Weights of a small GPT-style language model, trained from scratch on English Wikipedia: 17 layers, 491M tokens.
MLP neurons of a small language model. Each row is named by its layer, matrix (gate and up: input weights) and neuron, and shows model dimensions 240-335. Each number is 500 + 25 x the weight over its row's rms, rounded and kept within 0 to 999. Numbers have three digits each. A neuron's up and down rows have the sign that makes its largest values positive.
After each neuron's rows, "fires on" lists the tokens most often at its 100 highest values on Wikipedia text that the model never trained on. A number after a token or word is its count.

L4.gate954:502487436540508484512509520497508506513534551459473504483485514504529500471504489515494536491540495468469439499485441484497501533504501495493526499490449495546502513449503514502508468476544477523536494537544544505515530499536518452553486465456467460499532507500495521489511481482502532574
L4.up954:482454481512515511453471480513484512514507507422512485497513471500524511516467489517514516487509453538516509517523523509500570466505500491487532509505536535501500503496499478504507536504506490493492494541451549481494469492470469498488523528468506519487545503499511478488505550498503482525
fires on: "===" 85, " faced" 6, "==" 6

L13.gate459:474525473519495508488523527515511485517533482443481490438486530488472521482470492512476486524495509499494505482507466502489493481482534503505479484525470550476526492485482481542500493494538514520508459519500498506533480556521490516484495524497496503480499536531546487510501506525498526489
L13.up459:474508457499491506478495460481517467524523522508553490495522505481484470499505524486490503514475503512503514506481551484495470522500471469515549487564477542526483470505490526478523509533515502514491519511522477529512472518506497525507520554477499486494508494542469516528488493542465476515
fires on: " in" 52, " In" 21, " the" 5, ":" 4

L9.gate12:506491465529537487539552449479499473494503533479534485533501533497499493462540474493510449493481490521538482492530477505543497508501460515533487511480496525561537521493498479498478432532501494484507459488511491526553484511484524508512504523504480498516516525492503461470495501510503490519
L9.up12:506479493498537410490500509512504522479540504529548496509481493497493465494496520496459525472471444493464494468455483482449508553469535510524511464478496491492497508544541487498522505449496504516512537484460499528518514505511534552520508494501490507513533491510531525499474488474497540509
fires on: " Al" 34, " al" 9, "'" 7, " El" 6, "-R" 6

L9.gate910:450488520480502502498513488516448471475456500488509523520498473507537447491517442475519521507474465514511513508520499530566530477529490478524512532473517533515525500491481499512521478516510502442466512524481553484538472472537468517480501504434491521536521450488530513461473489498510484492
L9.up910:516465480477493538507493501496478510496520535500461511526476533452481525494508471509552521480511529497523448524545483494483497532541526490500454461476511477541499498473517452527476457490530490526487470521517502527474501466484477480542465543482508473489496499530454510487491513502510499519
fires on: " film" 37, " game" 17, " series" 17, " player" 6, " movie" 4, " album" 4

L4.gate886:503512440493473503542506518520492464529554557492497465487417474491546494520484495499545513517516467519470478510507503498477517504496479497565542481479444497513522475463485525520530520527556496502479462523550497513476530487521483465485530483475506474490492487528490490469498537506532480553
L4.up886:526480496503490516452489517513497497518483509466482478509507495509506473494476448492475498473503501541498490506497497493499514498489503491489535494503557496497485462484503527462494474492490497533464457522465486495496468525479436487534551503508509489505490458477493512522501465498507520538
fires on: "\n" 66, "==" 15, ";\n" 7, "===" 7

L13.gate719:519520440537503511495477493476483527571503466491552487496471530464475487470504500484468499530496563471461505495472462484468428515508520507510504496492487518497479529491484482504497529509526497512495504477533494552487483523514522505547490509492497479400505556511506515490513540510518502561
L13.up719:543543530524504491476467506488497488531459497514545524506505487526489544477487490535489520498452533515468510502469519496498446524472512416455478532489506501484530503492492550557506489488513480498515532533518517479530495485485467486526553555461535499504504518505503527527496513525452522524
fires on: " of" 24, " the" 14, " for" 9, " " 9, " States" 5

L4.gate468:551496473542496519531506501484507503502551549510450483522507438469542439494521469492501510489520545438499492524531533485470534506499476516536515517538455517479501484495517507537543473516502470512505514525516508497466532517543505492489489446475500502430495523512522487497498504507455461560
L4.up468:541516502519480497483480511500517515467489509432488467502546486458527501480514492531532497514547546526521487528511511476526464475512462494502503495541520513465524500571478441552487495507477483436481482527443503499516489524474480487487500551477496542490480507546498474472491543530514499542
fires on: "==" 30, "th" 13, " points" 6, " Date" 5, " Stadium" 4, "|" 4

L10.gate632:488557467532464532463485521509495511540530482493551470494525523463528517494516541521501516517482484468516500498491491529482482490547514477510497469496563482467508521522512498514491529481507533492525544490537473534529512491514503484496516534488474468489470479537437544497508480491493479506
L10.up632:499456508503497500501497518498502510496486506480538481479518520489501462518517492507471481492472488491465527436467514451509519498518505489459483546522492482499519496487534509535528484469509505467456516511490498496522494529459508541541511505474529478485489496502484509490499481461454492519
fires on: " (" 27, "2" 13, " School" 7, " other" 7, " " 6, " University" 5

L14.gate6:464476517487504520533519480483486495502512510480505463508490466444485485485482532506508473510518513472505456519538473512499561508462552554528420512459531499483487510488498503494499500467491491471479489540467530480513491526533513489476532532501460542506502513508506499549506513452530474491
L14.up6:509486534516493532505484517502528503516527496480474522491479475444508479465482504547493523520493511463455504488528485559473546504489539496498484531464521497531517494460482525534489498507513477491445490487494537464469513538506471498479560516504525511464463470508482508530515472489476522525
fires on: " " 27, "ah" 6, "a" 6, "ak" 5, "ok" 4, "av" 4

L4.gate606:496466481499504497499515470534472495441451529475498537495472507498536535492501493530501518490495516521498484521544484508555535500518504497490482500489486515555507456483485444500497460471470511501507483500512527503502489432485504502485480493472488508506483475540500503506494485538465558467
L4.up606:509481490553550517499481495508503509500418465528495471460511489449543497496488505495505509481479475489522494506545465513505495463519518499526475521522486510486529480505483460492498465514469507492476500507507510518485514459484466499510488514468523482473509474512492512487491504512516502507
fires on: " album" 17, " book" 16, " game" 15, " series" 10, " ship" 9, " club" 7

L4.gate434:497498470518496511542487493483518470484508522508472466507492535484529475467472478513532505472542484515482483493521503516531460529515473486546522509440491491571536508493477477511503487529509490500480462508503513547501498511522509501515450490437504489498444496489505489473485516494538482566
L4.up434:485477500510494487497531513510500493523492477487488479490482506519536480507473501494521511457506495523495463545524486509518508476487517483502536522435469478506492509486481474494493495491497491475487488522459499559536489514511507520509498478493483503504474470476533501454521483467495482546
fires on: "===" 70, "====" 26

L11.gate771:502547525536490483518474459494502508524533488445501471499481457441498493481518506481535517556510486496509511514510509502478442488534505483485506464523524494515477511475483478503476516475503491493494504494513502553477531550541483479482479503530475475464466472516472487514463489500499493501
L11.up771:540543513504491501491464453490468509524490550522494505528469533442450486523536515491468471490474502499478490504470502465528469491511483438492548506519529510533515553496491504501501536554506496507475495514490514480484524489486484516516524538494497537485492481477472534516487482494466503548
fires on: " " 34, " m" 10, " (" 9, ":" 8, " the" 5, "1" 5